MLP neurons of a small language model. Each row is named by its layer, matrix (up: input weights; down: output weights) and neuron, and shows model dimensions 48-175. Each number is 50 + 12 x the weight over its row's rms, rounded and kept within 0 to 99.
Before each neuron's rows, "fires before" lists the tokens most often just after its 100 highest values on Wikipedia text that the model never trained on.

fires before: "m", "i", " (", "ge", ")", "in"
L9.up606:34 65 30 45 74 64 31 37 70 56 59 38 65 44 66 69 35 24 31 70 62 69 40 54 66 63 51 38 44 64 39 59 51 49 35 59 61 56 60 60 44 60 42 60 43 59 60 34 55 55 51 70 72 50 69 37 55 45 54 92 53 51 61 38 53 59 50 53 20 44 52 41 55 29 45 60 40 50 36 33 45 53 64 55 50 50 62 25 52 47 56 38 61 60 44 61 57 51 65 30 35 46 37 68 43 39 60 48 50 39 60 34 55 50 52 51 45 65 54 53 45 50 43 73 62 38 51 58
L9.down606:44 25 50 73 62 42 63 57 41 62 63 57 54 22 48 51 70 65 49 42 54 45 48 47 66 54 46 25 70 45 43 54 38 57 46 49 46 57 35 62 54 68 75 54 40 32 40 50 41 41 47 67 41 34 54 31 45 54 40 36 61 38 44 61 35 72 32 58 25 48 53 59 40 39 55 59 44 25 36 50 19 39 43 31 58 59 61 67 61 50 65 43 47 47 51 70 55 54 55 68 66 58 29 30 28 46 26 47 30 34 49 57 62 36 47 33 57 49 60 52 56 55 39 27 43 28 33 64

fires before: "en", " /", "ing", "m", "es", "in"
L2.up546:72 68 50 54 58 45 50 42 60 60 63 60 47 57 22 51 66 54 49 16 31 63 53 57 30 61 49 57 39 25 25 30 75 46 44 52 53 58 54 58 44 51 54 42 45 59 57 44 43 49 57 40 47 52 49 43 39 63 38 33 43 47 51 63 52 32 52 50 84 58 38 42 63 51 45 41 44 41 43 56 28 41 57 35 61 45 37 36 50 49 61 18 48 58 60 57 52 59 38 40 44 55 49 43 67 47 56 61 62 49 69 55 63 63 60 56 58 36 54 53 24 32 41 69 66 53 76 61
L2.down546:42 50 40 52 35 35 38 55 60 52 73 29 45 68 44 38 61 46 44 59 54 81 38 48 33 42 26 38 83 37 30 48 48 59 45 66 49 58 68 51 39 42 40 35 55 54 70 53 43 46 54 49 49 64 44 60 33 38 43 45 69 34 60 58 75 40 78 46 66 62 53 51 48 53 30 58 66 70 46 57 54 46 54 55 54 50 33 56 43 47 54 47 34 61 37 59 44 43 40 60 51 56 62 58 57 55 46 58 61 49 58 37 44 40 44 40 52 74 40 53 52 54 58 23 33 29 39 60

fires before: "ack", "ock", "o", "ue", "4", "3"
L9.up336:55 59 56 52 17 58 64 36 45 42 58 43 26 40 48 41 58 54 81 51 60 57 75 58 59 34 29 43 51 42 59 56 40 52 43 49 51 44 50 53 54 49 23 66 40 55 64 32 61 53 32 42 54 47 41 62 69 57 57 31 51 76 71 56 24 48 52 36 49 50 56 44 53 46 39 51 38 55 25 63 56 53 65 77 50 71 66 59 43 54 58 45 53 45 51 63 49 35 56 54 56 54 37 54 30 44 24 49 50 28 37 30 58 56 39 59 54 78 44 67 60 56 31 27 52 57 56 48
L9.down336:49 48 41 61 46 49 55 63 67 42 59 57 47 59 51 61 35 66 37 36 52 57 62 32 47 68 31 34 59 65 39 41 36 50 61 35 41 60 60 65 46 35 74 60 45 66 59 63 34 68 62 48 50 25 51 36 50 82 53 52 48 36 59 58 28 53 57 48 31 60 63 56 65 53 58 46 57 54 53 66 58 40 25 44 41 63 29 67 73 58 56 52 54 52 54 62 43 63 23 60 50 57 33 50 53 47 23 46 54 72 34 44 62 47 43 46 65 67 34 56 40 38 66 72 34 39 32 47

fires before: "s", "S", "j", "om", "t", "l"
L2.up3:39 69 52 48 50 65 38 33 58 63 49 42 60 47 51 53 47 30 47 52 37 41 58 56 43 52 31 36 61 41 45 41 65 52 43 50 57 59 63 51 25 59 71 46 46 41 53 50 55 56 70 40 67 75 43 62 45 69 44 71 25 27 29 42 40 69 49 52 54 56 57 70 54 54 60 45 47 55 34 56 44 37 42 47 38 40 46 43 16 53 46 44 43 56 35 50 39 60 41 55 17 43 79 31 35 47 38 62 48 41 58 60 75 37 36 45 61 56 44 29 62 23 41 67 37 49 56 68
L2.down3:41 47 52 70 67 34 45 52 34 47 36 57 61 41 54 51 42 77 26 49 72 49 54 60 45 54 69 54 62 38 38 57 36 63 55 53 58 63 63 46 48 47 59 55 77 51 74 51 58 72 38 33 52 64 80 42 65 42 55 48 42 59 41 36 34 52 64 31 44 41 49 50 46 55 41 48 46 61 33 39 44 42 38 51 51 58 44 29 43 27 29 40 52 46 60 46 38 59 52 41 45 45 37 69 69 53 52 63 68 49 60 51 29 83 55 48 41 55 44 72 47 47 29 50 76 59 54 54

fires before: "y", "il"
L9.up750:53 62 56 49 63 44 58 78 53 49 49 61 35 35 41 63 39 55 67 54 65 36 48 38 62 36 47 40 36 49 42 39 63 42 41 53 50 51 72 57 44 67 54 40 59 60 44 37 72 63 34 52 51 34 59 60 50 52 59 54 64 33 52 55 53 58 81 39 49 33 71 63 34 40 47 41 52 41 52 80 40 44 70 45 54 39 38 45 64 46 58 39 63 55 52 47 29 48 57 57 67 51 35 52 58 60 55 26 48 25 56 51 51 45 50 50 54 80 51 41 51 54 62 70 33 55 71 54
L9.down750:56 34 45 32 43 41 45 47 29 37 63 47 63 72 52 54 43 50 55 54 36 31 56 47 51 47 51 42 22 42 35 53 50 46 52 65 48 32 50 44 44 45 66 43 44 57 37 35 64 42 59 49 65 41 57 53 55 33 43 46 50 31 46 62 22 35 67 53 63 44 23 73 41 57 59 56 45 80 58 42 32 65 38 48 63 56 52 87 24 60 50 59 61 22 43 56 55 58 33 43 41 49 42 44 42 62 55 42 58 38 49 30 38 43 58 60 46 50 54 50 57 60 46 60 40 39 43 64

fires before: "3", "5", "7", "9", "4"
L6.up107:59 27 35 73 51 52 38 59 65 52 49 41 61 36 49 51 56 65 27 65 50 48 63 52 38 62 55 50 29 64 61 46 38 61 56 58 25 72 57 68 35 39 69 62 62 37 75 47 65 40 53 38 48 45 59 46 52 54 59 61 51 50 71 43 42 59 75 55 45 44 63 62 34 62 05 39 29 53 38 33 69 67 41 49 47 58 41 45 61 52 50 63 56 29 57 50 65 53 52 42 49 56 46 43 54 54 41 55 56 63 33 37 51 56 56 60 42 41 43 58 36 48 49 56 43 29 38 44
L6.down107:49 55 57 37 47 40 65 40 57 25 41 54 62 67 52 62 37 25 52 54 45 19 36 72 54 44 56 57 66 59 46 69 55 75 50 42 59 51 42 61 61 72 51 48 60 25 40 28 35 54 49 47 63 49 40 50 46 53 28 70 36 41 49 55 72 42 57 47 37 26 79 55 46 64 22 47 46 63 31 52 64 53 26 44 43 46 42 48 47 56 64 34 57 62 37 44 50 49 47 53 45 48 62 40 70 37 53 51 53 60 55 52 23 47 65 33 42 68 61 54 36 60 43 56 42 33 53 51

fires before: "4", "3", "2", "1", "8", "7"
L9.up588:39 52 39 42 52 69 55 53 40 40 45 41 43 56 61 57 42 68 65 41 41 62 73 64 52 46 46 30 44 40 31 48 55 53 42 28 55 42 51 65 47 47 36 67 72 70 62 39 45 59 26 67 59 40 37 60 53 50 41 39 65 55 59 61 55 66 13 49 65 44 63 41 54 52 39 51 37 16 38 77 53 54 50 53 62 58 35 79 68 55 58 44 47 55 40 54 72 69 64 33 42 52 63 15 56 42 47 54 58 56 26 61 46 51 53 61 56 59 44 58 49 47 57 52 36 72 63 48
L9.down588:39 51 57 65 39 52 67 32 44 43 47 41 34 43 39 62 46 59 42 49 54 51 38 52 30 34 43 57 45 48 66 56 46 24 43 36 62 52 56 24 48 58 43 55 27 65 32 47 50 60 36 48 48 40 52 55 53 33 46 48 28 41 44 46 29 38 38 19 34 50 21 25 57 66 47 60 49 44 46 47 37 57 44 38 51 84 51 54 45 57 57 28 48 48 77 47 45 48 58 43 36 54 23 49 51 48 47 46 46 46 51 68 49 23 50 37 65 56 81 30 48 46 63 50 60 27 60 49

fires before: "ian", "ep", "iv", "on", "ust", "ic"
L6.up498:50 31 67 51 41 41 26 58 68 39 67 65 44 50 62 47 54 47 61 56 51 38 53 33 60 40 52 64 55 44 57 50 56 55 44 47 42 46 43 47 40 48 41 47 46 66 50 37 83 37 45 35 58 48 43 61 61 65 37 70 54 57 40 69 44 51 46 84 46 54 68 66 55 65 57 74 22 56 31 44 54 30 55 48 65 48 52 44 60 61 45 52 56 54 42 62 46 46 19 56 47 46 43 41 55 54 56 55 56 69 52 29 45 62 66 64 32 39 65 41 31 25 56 62 48 49 48 58
L6.down498:52 21 57 43 60 35 46 49 50 42 43 62 47 53 55 43 47 65 57 57 45 47 59 59 66 53 64 64 56 69 48 63 47 53 65 40 48 50 68 36 52 80 38 45 77 62 52 58 63 44 45 46 40 46 57 52 49 38 28 47 47 28 60 38 68 50 47 59 34 62 47 58 70 54 45 44 41 55 43 55 70 60 36 61 32 47 38 40 40 58 43 62 65 64 47 34 40 25 18 34 57 70 57 35 31 54 64 50 49 53 34 50 60 40 36 53 62 41 50 48 64 51 10 41 60 56 56 72

fires before: "ed", "e", "es", "er", "ing", "ers"
L9.up290:50 67 80 64 72 55 40 49 63 44 60 53 42 26 52 63 69 42 52 50 38 46 44 63 30 65 23 28 58 45 71 49 59 62 36 47 61 57 40 47 47 50 34 53 53 71 39 56 43 25 45 45 39 52 47 37 49 55 56 54 55 61 61 66 37 50 55 60 59 55 57 50 60 62 44 36 61 32 41 48 41 62 24 39 27 57 41 36 68 41 39 49 52 42 62 34 33 60 43 53 45 47 50 36 55 37 65 58 54 53 55 31 43 66 56 29 45 78 58 59 44 47 56 43 45 48 52 58
L9.down290:57 35 30 58 58 49 31 37 34 47 70 44 72 54 36 43 73 61 53 39 50 41 47 51 65 62 36 32 43 48 55 63 47 39 63 46 56 52 31 72 51 52 41 27 37 57 35 51 25 50 34 46 56 47 30 32 42 52 58 47 38 42 53 53 44 55 60 38 60 32 45 36 58 40 56 42 26 51 58 61 58 63 41 42 48 41 36 51 48 42 61 58 48 38 43 66 62 61 38 40 34 40 49 49 59 60 39 54 50 29 42 50 43 56 60 41 34 59 46 62 71 66 46 46 69 37 83 68

fires before: "m", "ib", "it", "i", " (", "q"
L6.up574:45 35 37 52 60 59 33 51 60 54 69 32 36 36 51 59 34 56 42 35 81 45 60 34 62 59 48 45 53 33 61 54 34 40 42 70 46 68 51 57 42 57 31 55 32 44 47 70 56 39 61 51 43 28 64 49 37 59 43 64 29 32 59 48 68 51 41 61 61 65 67 27 45 63 49 58 46 57 36 62 36 59 59 55 45 62 57 23 40 66 58 50 63 64 34 65 55 55 44 60 32 53 24 61 58 35 44 41 40 55 54 60 44 69 62 33 35 56 39 25 35 46 48 42 52 45 60 59
L6.down574:40 46 45 75 53 35 59 49 34 61 51 36 48 46 59 52 52 44 69 68 51 56 63 53 50 46 48 35 65 50 52 58 64 67 56 45 69 57 51 68 56 54 53 37 58 55 45 72 21 55 37 61 31 50 51 56 62 46 48 43 50 50 52 40 43 33 50 48 62 45 57 35 45 66 56 69 44 67 55 57 29 69 52 55 23 45 76 63 49 42 44 56 65 50 45 53 70 49 57 24 46 41 57 64 39 70 38 45 58 62 44 38 57 69 50 38 31 74 32 31 49 20 75 47 54 49 31 66

fires before: "ed", "ment", "ant", " of"
L6.up78:46 43 46 80 52 58 40 34 49 49 51 50 69 52 65 42 53 51 36 48 59 39 59 51 50 62 49 46 51 35 58 53 51 50 55 53 43 41 54 55 29 57 65 44 67 54 47 57 59 56 26 47 43 33 61 50 54 49 55 55 43 26 43 48 30 57 20 45 57 30 58 36 58 40 75 38 54 32 59 40 31 61 48 42 40 31 66 31 46 52 39 41 57 65 53 67 34 61 51 37 57 54 43 40 74 52 64 86 41 75 55 69 28 70 49 66 56 76 51 66 63 49 45 58 56 51 59 50
L6.down78:54 39 46 54 59 37 58 40 20 56 65 40 60 39 31 47 56 48 42 39 36 35 50 56 49 44 47 21 49 28 58 46 53 44 47 39 66 30 29 38 74 52 51 51 49 54 39 65 49 32 57 45 66 57 31 48 65 45 56 57 39 30 48 55 53 49 19 28 49 59 54 58 40 34 44 57 45 40 47 43 47 60 68 40 54 49 45 49 74 69 33 37 46 47 46 41 59 59 55 41 45 49 58 38 58 50 76 44 52 63 45 27 64 54 47 57 67 50 45 64 34 54 45 52 62 48 51 66

fires before: "c", "d", "\n", "el", "om", "ley"
L2.up123:62 61 71 53 52 58 58 38 53 49 74 74 83 63 44 65 39 66 38 27 51 32 71 62 51 35 57 34 41 49 58 44 54 66 73 63 58 45 57 37 48 45 64 53 43 61 69 52 41 43 34 47 59 70 44 50 35 43 43 47 49 49 48 48 57 57 56 62 45 52 37 41 72 54 34 50 48 44 40 56 46 56 36 50 46 41 76 57 47 48 28 50 51 51 55 55 49 40 42 43 72 66 53 48 61 63 70 53 60 67 53 56 25 59 46 40 77 49 50 47 39 57 59 38 38 33 45 45
L2.down123:53 62 48 50 60 49 55 37 67 36 57 39 56 55 65 28 52 44 50 65 65 31 42 71 42 36 46 33 85 42 35 49 44 57 39 66 41 53 64 65 31 35 31 53 40 43 35 77 60 39 28 63 77 41 57 67 48 47 50 68 48 35 29 50 45 67 42 53 45 38 53 45 44 64 58 54 40 57 58 40 50 55 65 36 58 40 44 38 71 54 62 41 47 61 45 53 51 59 60 66 47 39 59 63 33 34 57 63 50 48 48 50 53 44 46 58 48 46 40 55 50 38 37 71 41 56 51 42

fires before: "ing", "ed", "duc"
L9.up200:53 48 48 41 42 48 40 68 59 33 69 53 52 49 28 47 62 42 29 54 17 51 63 46 47 49 46 48 38 53 40 59 29 56 46 44 29 38 50 69 65 52 41 47 58 28 72 59 37 37 74 57 35 33 52 52 42 49 52 39 53 45 59 62 55 45 42 47 50 75 36 33 45 26 53 38 50 29 44 39 41 48 59 39 49 62 48 27 36 56 77 78 60 47 56 38 54 54 56 47 63 50 70 53 51 47 59 59 56 53 51 63 57 54 59 64 45 57 31 62 66 44 39 47 43 67 31 67
L9.down200:93 50 64 51 31 62 36 44 35 46 62 48 58 47 45 35 33 53 49 52 42 46 30 61 54 56 09 55 42 66 63 42 34 34 65 62 56 37 30 41 43 53 55 46 36 43 52 54 54 42 43 47 57 44 41 37 48 50 54 64 47 46 51 36 57 52 45 39 51 69 37 39 42 42 48 67 37 45 80 54 42 49 57 58 42 55 45 56 49 52 74 26 43 43 73 51 49 58 54 51 72 42 23 73 36 39 58 69 72 53 28 20 66 61 61 39 52 41 54 76 46 38 52 41 58 62 44 43

fires before: "0", "1", "2", "3", "4", "y"
L9.up160:50 50 56 49 34 67 36 62 52 30 55 54 50 54 52 52 55 67 42 66 69 46 53 71 50 41 61 41 42 42 28 40 40 45 25 51 56 39 45 49 36 28 60 64 47 67 63 65 45 46 40 45 42 67 45 68 47 60 33 56 51 30 42 25 77 61 41 38 53 46 45 51 51 66 53 32 53 32 46 52 65 46 83 64 43 68 27 61 05 28 62 51 57 62 58 56 40 44 52 50 60 61 49 39 59 27 47 46 61 46 67 51 43 44 38 35 49 53 37 31 54 49 67 47 54 61 45 48
L9.down160:66 29 31 30 62 60 52 58 65 59 42 45 43 51 39 59 52 37 58 56 62 33 45 38 57 64 50 44 64 32 43 55 67 50 59 51 46 47 40 46 65 53 64 40 56 46 48 28 48 42 60 41 66 51 63 49 70 63 33 43 33 50 34 64 51 44 43 29 56 34 42 62 58 50 31 48 43 49 60 33 40 20 55 46 68 67 48 52 54 48 57 44 64 54 23 50 40 47 71 40 52 51 27 60 41 51 44 34 38 51 40 44 76 50 74 68 36 55 40 61 57 44 57 40 43 37 65 52

fires before: "e", "ment", "t", "ation", "ed"
L9.up273:66 44 34 59 48 33 53 67 34 26 40 49 53 37 45 50 61 50 38 40 35 32 57 58 50 45 37 33 56 70 71 43 41 46 68 41 65 59 62 35 43 46 54 40 36 53 40 60 58 48 46 41 42 59 54 31 53 39 56 72 42 55 49 62 44 75 38 66 25 59 51 64 32 40 52 61 49 49 63 45 39 36 52 35 37 52 48 43 19 45 47 47 70 53 59 41 66 41 49 47 67 41 29 25 57 45 57 65 60 75 61 50 29 52 77 54 68 56 60 69 56 50 64 65 36 64 43 54
L9.down273:55 61 44 27 78 31 41 52 53 42 47 44 84 31 53 61 35 47 38 49 44 36 32 45 46 51 36 53 49 61 43 50 23 27 71 37 60 41 44 55 53 53 28 60 52 58 41 26 32 28 62 28 80 58 55 57 51 45 53 61 63 33 59 52 55 55 69 67 50 53 46 65 45 65 52 57 55 35 54 45 44 57 49 38 42 50 33 52 41 34 44 51 27 63 50 43 55 59 49 56 52 66 63 49 23 48 70 41 64 61 53 55 49 33 76 49 26 65 26 55 59 43 53 50 49 49 42 44

fires before: " (", "ed", "ased", "ing", "ation"
L7.up694:36 41 62 72 54 59 23 36 55 70 47 52 66 39 47 43 61 48 46 30 57 40 41 42 55 50 50 61 55 35 59 63 37 54 44 38 51 52 68 53 40 53 64 62 47 48 70 54 39 65 44 55 30 30 50 51 55 38 47 37 66 32 42 42 47 76 33 62 35 36 71 74 63 63 53 48 66 47 46 46 22 36 36 24 59 68 54 45 39 57 48 42 69 59 65 42 53 46 43 45 32 66 62 51 36 37 39 75 61 49 43 69 48 59 52 62 64 60 33 66 42 51 55 48 56 59 55 76
L7.down694:52 47 51 52 54 31 60 48 61 33 58 33 36 50 45 62 68 68 47 42 68 57 68 29 57 43 47 37 47 46 48 46 50 50 65 59 40 33 40 61 71 60 46 58 45 49 48 61 78 48 67 51 61 67 55 58 70 60 58 54 16 59 42 58 35 63 47 58 61 61 51 44 40 50 56 58 44 44 57 59 36 46 41 41 47 54 46 48 41 46 59 64 51 55 55 54 54 63 42 37 56 57 36 48 66 60 80 54 25 43 62 49 47 38 62 54 31 62 39 44 50 46 54 42 49 42 65 57

fires before: "pe", "ear", "p", "ri", "il", "ol"
L7.up117:74 47 65 72 48 61 48 56 64 48 39 66 48 53 54 45 67 42 39 50 59 50 44 33 45 56 48 35 67 44 48 35 60 54 46 54 55 42 44 57 49 54 45 48 57 20 66 38 61 54 48 46 52 36 51 45 66 50 50 52 35 55 61 44 34 81 52 34 51 34 72 38 62 49 63 43 68 42 53 60 64 51 40 32 44 52 48 44 52 54 66 56 49 36 60 58 44 68 86 79 80 44 32 60 75 46 41 53 31 45 66 45 45 49 49 51 60 53 63 41 41 51 49 49 26 44 48 62
L7.down117:43 48 53 39 25 52 65 53 48 54 70 34 51 40 39 70 49 72 50 71 40 47 34 55 65 30 38 69 49 61 31 63 48 55 59 67 44 72 46 48 64 28 30 55 60 36 58 61 32 69 58 43 62 41 42 24 49 60 60 44 46 40 36 45 50 52 42 41 54 49 43 46 39 40 45 54 61 65 60 59 59 44 31 58 33 53 43 58 45 51 39 52 52 47 42 52 75 32 52 36 46 45 65 73 58 41 54 51 45 40 38 53 74 59 65 45 39 44 57 33 35 41 32 51 36 63 46 69

fires before: "it", "ition", "i", "b", "ie", "er"
L4.up505:50 56 56 37 57 43 65 48 54 60 44 56 53 41 47 49 28 53 34 48 42 36 49 52 46 65 76 41 55 47 49 59 44 52 39 24 58 55 51 53 72 46 45 52 20 42 31 46 34 35 35 51 22 31 56 72 43 75 46 42 41 44 71 44 25 35 48 55 65 79 52 38 61 71 49 48 69 54 41 57 59 44 50 53 53 62 56 35 53 55 63 74 58 45 42 36 61 80 42 35 58 54 57 39 46 33 53 38 38 48 72 65 33 52 67 71 61 51 34 51 80 48 68 53 59 49 54 49
L4.down505:43 42 35 54 61 64 53 45 45 65 52 58 42 36 37 61 55 51 40 40 41 70 53 37 67 58 62 50 57 48 76 48 56 61 60 53 52 58 47 37 55 72 42 66 35 73 43 58 54 54 51 56 53 42 43 60 63 46 59 62 47 78 49 60 63 42 36 69 50 56 58 55 49 32 32 64 54 88 36 59 53 47 53 56 60 47 75 36 35 55 37 66 55 69 35 58 36 60 25 37 59 86 18 50 71 60 73 37 52 76 55 62 58 42 60 42 73 47 51 30 56 40 64 41 52 46 60 58

fires before: "e", "es", "ed", "ing", "er"
L7.up669:38 56 58 59 51 48 43 39 46 34 53 39 60 39 47 62 64 38 54 40 31 66 55 43 28 33 35 44 63 38 38 54 33 55 36 43 63 73 41 32 33 47 30 53 53 37 62 39 41 22 59 56 42 51 41 40 54 40 50 41 35 37 55 48 47 47 38 53 53 32 59 35 55 69 30 47 47 32 41 42 37 36 38 38 41 36 44 60 47 51 53 27 55 61 52 43 52 45 49 36 50 44 37 36 35 18 46 32 65 41 48 38 51 52 53 68 65 60 48 44 58 25 52 61 36 49 28 78
L7.down669:41 44 63 48 73 29 66 46 27 49 50 41 73 55 39 42 44 54 56 36 49 70 40 53 51 33 41 40 46 45 77 67 42 67 54 37 64 79 55 44 74 48 62 45 39 61 55 32 49 58 64 51 54 67 50 38 39 44 71 35 53 53 44 53 26 64 55 62 47 47 53 77 80 54 65 43 49 66 35 28 42 35 39 48 49 52 46 53 41 57 47 41 56 52 53 57 25 53 54 62 55 32 49 41 56 61 51 56 57 50 55 40 30 30 44 53 47 50 42 53 40 39 67 47 64 26 40 48

fires before: "3", "4", " to", " I", " after", "ed"
L9.up632:39 40 25 46 55 53 34 50 44 48 49 60 41 45 42 65 58 62 37 31 49 55 77 48 42 52 44 59 34 36 72 44 50 64 57 52 49 43 36 55 25 58 31 53 24 66 61 38 49 40 59 56 32 68 44 71 66 44 55 38 50 55 25 58 39 51 52 50 43 36 51 40 52 39 45 35 63 55 23 74 57 42 65 36 39 55 44 55 53 49 62 47 33 46 59 59 65 47 64 49 64 61 31 49 51 69 39 80 47 66 65 57 65 29 47 41 51 49 63 39 57 54 42 46 59 54 71 71
L9.down632:24 49 33 58 62 45 72 44 77 57 46 57 70 44 50 52 69 65 56 62 43 33 49 43 52 42 21 41 58 65 33 53 24 46 41 53 44 62 45 37 50 55 60 49 40 36 61 49 25 55 53 62 44 55 52 59 40 39 54 40 48 40 61 55 49 35 62 27 46 68 59 48 66 48 51 67 57 37 39 55 34 46 49 41 56 72 40 59 61 60 30 56 63 55 39 54 43 48 30 25 49 50 46 64 50 56 45 37 63 56 54 50 57 37 47 55 48 40 45 51 78 49 46 22 35 44 32 55

fires before: "e", "es", "ion", "or", "ions"
L9.up264:36 69 42 53 81 49 59 10 52 35 47 70 46 49 49 61 55 65 32 60 54 55 45 73 63 48 29 60 42 41 36 50 42 58 54 51 70 68 48 54 59 44 46 49 38 76 56 39 61 42 50 45 54 70 66 45 38 30 47 61 58 48 50 51 46 43 47 59 45 30 53 73 70 70 56 53 44 27 34 40 52 55 56 57 41 69 52 56 55 62 28 39 34 44 53 44 46 43 46 38 46 41 44 35 59 32 64 47 57 32 60 53 28 47 59 42 47 50 59 60 32 29 40 59 35 46 48 55
L9.down264:50 58 62 28 58 46 49 52 56 44 60 46 49 43 38 53 55 54 41 43 28 47 42 62 60 50 21 38 65 47 72 64 37 45 40 33 53 46 56 37 32 43 30 54 46 31 64 50 50 44 43 49 68 64 54 29 41 65 51 61 54 46 53 61 40 64 69 48 65 33 59 48 73 32 51 44 33 48 20 40 53 52 41 44 57 35 31 67 53 54 52 66 60 50 45 48 53 55 37 37 65 40 46 58 45 53 59 32 72 51 67 28 63 38 52 47 50 55 51 44 46 23 46 57 62 63 42 66

fires before: "ment", "s", "ers", ":", "ing", "ed"
L7.up232:39 33 40 34 36 53 52 59 10 42 70 40 71 68 69 59 55 55 63 38 53 41 52 54 52 58 30 58 46 46 58 41 63 47 53 47 30 44 54 63 42 33 52 69 41 44 63 25 47 51 43 46 41 54 42 55 52 21 51 60 52 45 53 45 28 52 41 42 33 55 63 56 55 36 47 48 44 48 42 53 55 49 58 34 55 60 44 43 46 52 75 76 72 57 70 62 38 43 62 48 26 37 35 41 73 53 61 50 35 63 59 55 57 60 54 61 64 74 48 64 59 55 49 49 50 65 53 45
L7.down232:39 60 56 56 41 33 55 52 38 69 44 56 65 41 64 41 31 66 41 48 68 50 48 52 39 47 24 50 62 51 51 39 57 45 53 60 70 49 59 66 60 64 48 38 32 79 58 41 55 23 36 66 63 32 43 71 56 70 48 81 55 32 41 66 52 52 34 61 44 50 43 62 55 53 57 73 48 29 81 48 24 52 49 41 31 50 49 56 64 42 32 45 57 68 63 47 47 60 46 55 45 59 29 49 57 47 58 60 49 56 47 49 38 45 45 53 49 62 58 55 43 39 47 44 58 43 53 61

fires before: "is", "ile", "ep", "om", "ust"
L9.up349:63 49 63 62 34 40 37 62 67 48 55 66 37 30 57 42 56 63 54 33 46 56 62 54 59 59 69 48 33 44 51 50 46 66 54 48 75 59 41 44 41 64 46 61 38 35 69 44 63 51 56 53 55 68 53 57 65 46 54 51 43 42 37 64 44 64 40 48 49 54 56 48 54 38 50 55 60 33 41 49 45 38 54 59 58 55 28 42 69 51 45 57 69 69 21 46 62 44 47 41 52 44 45 38 81 38 60 28 50 51 56 47 37 69 36 49 39 29 63 48 48 45 78 42 55 45 32 61
L9.down349:53 44 50 52 81 56 51 34 50 55 57 33 37 33 34 61 59 25 49 49 56 75 51 55 55 52 63 55 57 37 44 57 42 43 46 22 38 40 34 41 43 35 50 43 55 44 49 41 61 55 54 54 44 45 43 63 53 50 42 71 56 39 57 54 56 59 31 47 26 51 62 68 51 44 38 43 32 47 49 58 45 34 69 60 55 41 50 49 45 37 39 67 41 81 57 50 59 75 38 49 59 53 61 58 40 56 52 49 69 49 45 41 45 23 31 53 78 49 36 38 47 36 55 46 62 49 35 38

fires before: "3", "5", "7", "6", "0", "4"
L4.up17:46 61 58 52 57 72 35 54 36 42 72 37 66 35 57 41 47 61 31 55 40 36 63 62 50 49 59 63 18 34 34 57 44 49 58 43 63 65 44 48 45 51 75 54 46 48 61 55 82 42 43 56 58 41 74 51 35 55 61 26 40 31 54 42 38 58 69 51 51 67 65 52 47 11 29 41 47 39 53 45 41 38 56 47 46 55 48 42 47 39 61 52 44 49 60 42 40 60 48 34 36 70 56 69 58 34 34 49 42 47 61 55 47 44 62 41 42 41 39 50 21 32 51 55 57 50 57 46
L4.down17:70 53 42 31 38 63 48 48 58 45 50 46 41 62 59 70 35 36 55 62 27 49 42 67 50 51 58 44 36 53 31 49 58 65 57 34 57 52 52 55 43 50 51 46 75 31 53 58 50 43 38 51 66 60 11 48 48 49 58 57 42 48 52 64 46 48 59 41 50 29 86 47 40 40 07 52 42 73 47 12 83 53 56 45 61 60 47 59 65 55 62 46 66 67 41 25 39 54 47 64 64 31 49 37 61 52 53 61 55 66 36 43 44 57 44 54 56 56 48 60 59 57 50 40 47 49 47 59

fires before: "ed", " been", "l", "duc"
L7.up523:45 40 44 22 42 53 52 58 73 27 41 55 46 68 43 48 66 49 52 62 40 65 30 36 30 54 47 44 36 50 53 66 38 51 55 65 31 48 67 35 62 40 24 56 63 55 52 59 31 46 52 61 55 35 46 50 44 77 54 60 35 53 59 62 43 68 38 45 48 62 38 38 47 39 59 53 75 49 61 46 41 57 33 64 50 42 43 49 39 46 60 49 49 48 70 39 31 45 38 41 44 43 55 49 65 46 43 35 38 71 54 59 34 53 42 65 67 57 57 45 41 66 36 46 34 70 49 54
L7.down523:58 37 49 46 72 36 58 69 62 63 53 52 60 50 40 42 44 44 41 67 54 63 45 55 50 60 35 66 65 29 49 25 36 51 48 55 57 40 44 58 65 79 54 49 50 54 57 46 38 37 29 59 40 47 72 53 41 58 40 46 42 53 54 61 60 49 57 60 57 35 55 47 63 47 45 44 42 37 63 36 66 55 24 30 43 76 39 62 37 30 53 66 39 46 67 74 28 49 50 51 64 51 44 42 44 59 59 61 52 41 48 46 27 54 61 45 43 50 35 42 58 70 26 49 31 56 33 56